{
  "warmup_steps": 200,
  "schedule": "wsd",
  "z_loss": 0.0001
}
MLP neurons of a small language model. Each row is named by its layer, matrix (up: input weights) and neuron, and shows model dimensions 96-191. Each number is 50 + 15 x the weight over its row's rms, rounded and kept within 0 to 99.
Before each neuron's rows, "fires on" lists the tokens most often at its 100 highest values on Wikipedia text that the model never trained on.

fires on: "5", "3", "4", "7", "2", "0"
L3.up304:50 46 61 61 47 69 50 27 66 23 36 72 49 67 48 24 49 37 49 46 59 54 46 56 61 62 36 32 53 58 53 65 24 66 60 58 51 58 49 55 45 06 57 64 39 65 50 44 52 57 60 44 63 33 29 53 25 81 53 53 62 44 25 60 70 44 50 45 32 61 39 66 37 51 69 41 54 54 29 57 48 66 31 46 29 83 42 54 43 31 46 47 44 67 73 44

fires on: "c", "it", "ur", "i", "ov"
L3.up609:50 42 65 44 61 49 34 59 50 29 90 27 44 35 55 65 51 44 37 37 51 42 33 55 50 65 42 48 57 55 45 70 43 58 23 68 43 30 53 36 67 53 59 37 68 23 65 60 50 75 32 53 60 56 77 74 34 53 62 33 59 44 16 42 38 81 74 81 77 66 38 55 53 63 30 66 66 21 74 56 56 35 52 49 75 50 31 62 48 40 84 57 52 45 89 54

fires on: "an", "in", "y", "r", "ir", "our"
L3.up668:86 59 62 42 36 49 40 50 41 56 42 61 28 63 63 54 66 31 69 35 78 52 46 46 74 49 28 45 42 66 59 53 49 19 49 53 55 89 33 61 25 27 60 28 41 76 35 56 56 81 36 40 44 43 44 45 42 54 67 42 33 50 68 40 40 54 65 47 61 47 57 62 52 51 41 38 11 50 50 40 95 46 36 64 55 45 67 35 44 53 34 85 52 48 13 05

fires on: "t", "e", "in"
L3.up759:53 67 55 25 63 61 55 65 61 53 31 81 59 63 51 47 51 47 64 30 65 50 70 38 35 47 40 47 45 43 73 36 73 48 57 46 83 80 35 61 54 71 51 67 52 59 54 42 45 52 65 37 35 29 38 66 29 50 78 58 48 72 55 39 57 43 72 55 46 58 35 56 43 31 72 78 51 79 37 69 66 40 31 42 51 59 61 34 32 50 30 44 69 42 67 27

fires on: "e", "S", "l", "ber", "i", "ar"
L3.up798:65 66 47 59 41 39 49 65 51 52 50 67 39 47 58 47 46 59 47 54 43 49 42 54 81 38 36 52 58 45 72 53 59 34 50 49 40 43 46 49 61 42 38 13 51 41 43 69 72 49 43 56 49 73 88 68 35 36 55 86 66 46 44 45 74 55 56 48 41 61 53 72 55 49 66 64 55 42 50 72 45 28 36 51 53 49 64 65 58 58 53 53 28 49 43 67

fires on: "l", "r", "ut", "ter", "or", "m"
L3.up429:37 28 19 45 28 57 09 28 45 56 62 32 49 48 79 35 54 16 44 54 48 56 24 44 53 44 56 35 47 55 52 45 41 41 68 55 59 39 68 60 21 57 66 41 50 40 42 49 59 64 40 21 71 67 61 55 70 62 63 34 29 48 48 63 92 54 46 50 44 63 47 51 59 25 71 30 25 35 39 69 59 60 45 43 31 33 64 34 55 54 42 58 89 66 47 40

fires on: "s", "es", "n", "o", "ou"
L3.up112:37 50 44 74 41 53 45 32 58 35 71 52 34 50 68 54 34 59 43 27 78 38 46 51 72 45 28 62 51 46 40 61 35 68 62 41 69 16 32 58 61 64 31 38 35 50 64 46 51 45 32 58 76 77 52 59 50 65 29 47 61 60 60 49 55 42 58 75 42 58 70 46 66 56 88 80 47 53 56 51 38 71 46 51 48 75 65 28 80 59 39 37 26 44 58 39

fires on: "or", "it", "1", "em", "2", "i"
L3.up77:40 65 69 41 66 59 33 51 36 66 90 39 47 43 29 55 11 43 27 51 43 57 32 52 42 64 35 70 49 28 24 60 39 58 26 53 62 78 54 66 39 71 69 29 73 38 54 58 18 25 72 39 54 50 49 31 63 41 37 44 59 47 57 51 49 66 54 77 51 10 48 34 57 60 64 38 75 09 65 69 37 51 60 47 51 63 52 68 54 31 63 71 55 37 40 29

fires on: "em", "or", "ar", "om", "y"
L3.up794:59 57 48 67 26 61 14 50 59 15 41 46 71 68 55 59 32 49 30 62 58 30 34 67 24 81 68 72 45 38 53 80 60 36 49 54 64 57 60 69 54 41 22 35 53 49 54 58 14 39 49 56 58 36 50 33 55 47 56 56 49 55 41 60 58 43 53 49 58 45 65 47 54 45 43 63 67 75 50 59 46 72 47 52 64 44 50 55 23 60 37 61 54 54 68 27

fires on: " C", " A", " P", " S", " R", " L"
L3.up818:44 67 51 63 45 12 50 56 36 57 78 38 31 43 42 40 48 43 47 47 25 55 39 31 31 43 37 42 55 68 55 43 29 61 36 40 43 69 46 72 56 47 58 51 37 26 47 53 60 46 69 53 43 49 69 47 31 44 64 55 45 47 54 68 63 34 72 68 45 52 60 48 74 54 61 29 24 63 38 80 62 50 55 48 27 60 38 17 77 66 69 57 24 60 90 68

fires on: "ian", "us", "ir", "it", "in", "ul"
L3.up634:51 79 62 66 55 37 80 32 37 41 57 65 28 51 30 63 64 53 57 54 55 46 68 52 33 38 53 46 38 60 45 50 65 80 55 73 71 68 64 65 22 29 53 70 61 38 31 73 68 50 52 53 88 65 41 18 61 45 16 30 74 60 68 34 56 61 62 75 63 40 43 50 43 33 41 53 45 41 34 50 43 54 41 51 52 29 43 85 54 58 36 54 55 71 28 47

fires on: " ", "2"
L3.up398:56 50 46 72 63 57 44 18 55 59 66 90 50 68 49 47 65 43 44 36 42 64 47 28 48 42 37 46 34 60 41 39 24 73 40 46 24 28 44 55 39 43 64 46 58 45 21 31 52 43 41 62 36 53 34 41 34 69 63 63 66 48 26 55 54 46 43 67 33 70 43 59 58 71 67 41 69 26 52 40 45 40 39 46 60 26 44 53 59 54 21 63 65 75 49 56

fires on: "or", "ou", "l", " ", "ain", "y"
L3.up314:73 41 30 43 56 65 55 68 78 43 38 35 37 66 60 74 69 33 44 84 53 57 69 66 22 40 73 70 69 61 44 35 61 55 59 56 44 51 83 60 74 58 23 51 62 61 41 48 53 24 60 44 41 47 33 20 54 54 64 40 51 50 34 39 59 41 46 55 49 50 42 40 64 61 67 81 54 45 57 63 45 48 58 34 43 41 37 52 67 32 36 36 62 53 91 45

fires on: "ed", "or", "is", "7"
L3.up772:41 21 17 65 32 76 42 52 61 57 50 14 51 44 46 26 57 63 59 28 51 37 22 53 65 52 52 42 58 54 42 51 50 48 63 61 49 47 60 49 57 39 31 35 68 64 61 57 41 49 50 67 40 57 62 70 72 53 77 47 59 58 81 50 60 25 67 46 56 66 67 80 19 40 70 50 37 72 29 55 65 38 42 59 34 56 34 46 60 51 54 76 50 34 34 47

fires on: "or", "t", "an", "is", "ou", "ut"
L3.up884:53 62 42 54 30 62 34 53 63 65 65 15 60 31 31 52 34 43 38 55 42 34 38 55 62 36 63 60 62 32 52 72 46 27 40 72 38 56 39 43 50 57 49 41 39 44 34 50 40 61 48 46 50 56 61 53 50 66 64 35 61 39 45 55 77 74 38 35 39 45 43 35 42 42 65 66 19 58 40 76 49 40 64 57 63 67 53 54 59 81 22 79 41 36 52 50

fires on: "ent", "r", "%", "p", "ame", "ill"
L3.up582:44 53 39 35 44 38 56 50 54 56 90 21 56 42 17 40 63 60 36 28 30 40 67 28 32 35 48 65 32 56 67 90 64 56 75 47 50 45 36 48 81 79 19 30 78 48 44 73 50 55 42 51 53 41 66 69 53 89 24 70 36 54 38 17 32 07 42 37 47 55 33 36 35 63 35 60 53 72 43 60 59 50 46 36 65 57 48 58 82 45 38 51 45 88 51 37

fires on: "e", "ell", "el", "ore"
L3.up713:25 74 53 43 38 71 69 58 40 61 45 44 93 64 67 62 65 44 42 29 57 51 70 63 16 47 28 41 32 61 55 34 57 51 32 64 39 47 26 43 50 84 59 36 48 52 60 45 53 37 37 64 46 44 23 86 59 51 55 41 64 34 61 56 40 41 32 51 49 50 44 30 36 35 56 46 50 59 48 54 54 50 42 47 41 65 59 15 49 49 65 33 57 50 43 42

fires on: "d", "ain", "am", "op", "f", "l"
L3.up672:49 35 53 51 39 20 56 75 41 21 53 40 61 47 65 47 57 41 58 14 32 50 67 61 57 28 80 55 49 50 59 46 54 35 54 40 40 38 38 55 49 28 43 36 56 19 30 52 56 09 60 45 41 43 47 52 68 57 57 58 35 65 48 41 60 62 57 54 75 63 31 45 72 69 40 66 70 51 45 48 72 50 44 67 46 51 30 79 46 70 53 35 36 61 47 46

fires on: " C", " St", " S", " R", " G", " P"
L3.up683:78 37 52 61 56 44 57 51 47 44 52 65 46 50 62 64 55 63 61 46 30 18 39 30 60 61 32 76 38 79 42 45 64 61 50 56 81 48 18 63 57 46 52 27 56 42 39 30 43 76 35 54 48 29 50 44 50 56 59 48 65 55 61 32 52 48 43 67 49 45 45 58 62 42 44 23 38 42 34 60 71 58 53 86 48 61 52 33 62 79 69 44 59 55 47 44

fires on: "n", "l", "ter", "es", "i", "x"
L3.up705:46 21 60 43 53 51 30 27 74 25 41 43 37 40 80 55 59 29 33 43 71 48 63 49 43 33 64 61 32 45 38 63 43 61 59 53 34 22 50 43 29 70 79 45 28 53 48 64 48 76 46 46 66 49 56 47 57 62 51 25 64 57 68 36 57 44 42 59 73 58 59 50 48 49 44 65 65 32 51 40 31 62 36 36 37 52 87 00 49 88 72 70 58 58 41 48

fires on: "ian", "es", "en", "an", "er", "y"
L3.up822:68 57 38 62 32 38 48 30 63 62 24 73 36 61 63 44 41 44 47 44 58 52 39 54 59 28 48 49 49 36 45 61 75 64 45 33 40 66 76 77 42 35 68 46 32 55 34 58 64 34 78 31 58 45 29 37 50 29 32 16 48 72 51 43 53 76 68 59 77 40 47 46 51 64 70 54 52 22 20 33 58 38 50 72 20 68 59 44 54 51 37 59 12 58 43 68

fires on: "-", "er", "or"
L3.up436:22 70 67 40 50 63 31 44 57 55 43 70 53 56 80 66 56 35 62 42 52 32 46 59 46 42 78 62 64 65 41 44 55 74 61 53 85 32 39 59 62 36 47 54 65 34 83 73 35 39 29 48 45 68 45 51 24 62 40 33 73 23 52 76 41 52 70 39 46 69 49 66 44 63 50 60 74 21 50 52 20 64 60 43 38 31 35 69 37 59 57 67 37 62 54 58

fires on: "s", "a", "z", "en"
L3.up316:38 68 69 47 41 48 56 57 63 68 51 28 48 41 65 51 52 58 44 50 42 64 63 48 65 30 38 54 33 47 58 22 44 59 47 29 40 35 61 34 36 60 39 37 44 49 68 49 28 56 51 50 83 39 63 60 44 49 59 48 32 56 39 41 71 32 35 67 48 57 58 67 50 59 45 60 77 20 42 35 53 54 49 39 67 77 37 58 34 58 36 29 48 69 27 37

fires on: "in", "er", "c", "im", "it"
L3.up483:39 67 53 50 59 33 72 33 49 51 40 38 23 32 43 66 56 55 46 40 70 51 21 55 36 52 45 51 60 41 60 38 68 61 49 18 69 57 27 55 37 51 58 60 40 38 45 80 37 63 33 33 47 61 77 24 51 52 31 56 70 81 66 36 77 52 52 26 31 66 51 48 37 54 49 66 49 56 76 54 78 44 16 38 39 81 45 71 40 37 25 91 45 48 49 32

fires on: "l", "it", "s", "ass", "h", "le"
L3.up601:58 48 76 42 57 49 64 61 51 76 17 50 36 56 40 85 77 35 68 53 70 43 34 59 57 37 61 36 59 83 52 40 46 52 56 38 53 35 44 40 75 34 59 66 38 53 60 60 45 63 79 50 54 59 40 58 37 60 53 35 34 59 32 47 40 61 58 59 68 28 50 38 72 63 45 37 68 43 61 42 54 57 44 85 44 85 47 75 69 75 66 12 32 55 51 34

fires on: "am", "y", " S", "or", "ant"
L3.up1017:56 50 64 62 18 34 52 39 55 45 64 57 39 34 46 50 29 60 68 37 59 51 27 48 36 51 67 82 40 73 25 65 54 34 78 55 80 45 36 34 70 25 66 48 64 55 48 78 27 47 40 40 47 41 41 37 51 36 48 63 63 47 29 46 36 25 39 27 85 46 47 56 29 53 35 52 74 53 57 38 52 69 60 65 35 67 52 80 44 37 43 48 46 47 40 32

fires on: "es", "e", "s", "h", "ish"
L3.up269:42 67 82 56 67 44 55 50 53 43 31 40 57 50 54 52 42 71 30 66 45 50 69 27 58 40 37 44 47 32 44 42 41 66 39 45 20 41 35 52 55 29 57 72 47 26 61 53 45 40 75 58 46 41 41 55 52 29 36 31 56 48 24 42 62 28 48 40 60 55 59 80 77 54 70 12 46 40 46 30 67 29 24 75 77 46 41 55 66 58 73 23 46 73 65 72

fires on: "i", "u", "ur", "ul", "uc", "in"
L3.up724:69 35 85 52 75 49 46 39 57 24 54 40 41 64 69 71 48 44 53 44 66 51 63 52 41 33 46 47 36 77 30 63 22 50 61 43 43 49 56 41 52 38 50 48 65 86 48 49 46 42 62 64 63 53 64 29 58 24 44 19 74 37 51 38 46 74 41 67 61 33 60 54 39 40 12 27 55 65 63 47 61 23 53 58 18 54 43 52 58 48 31 35 52 48 48 38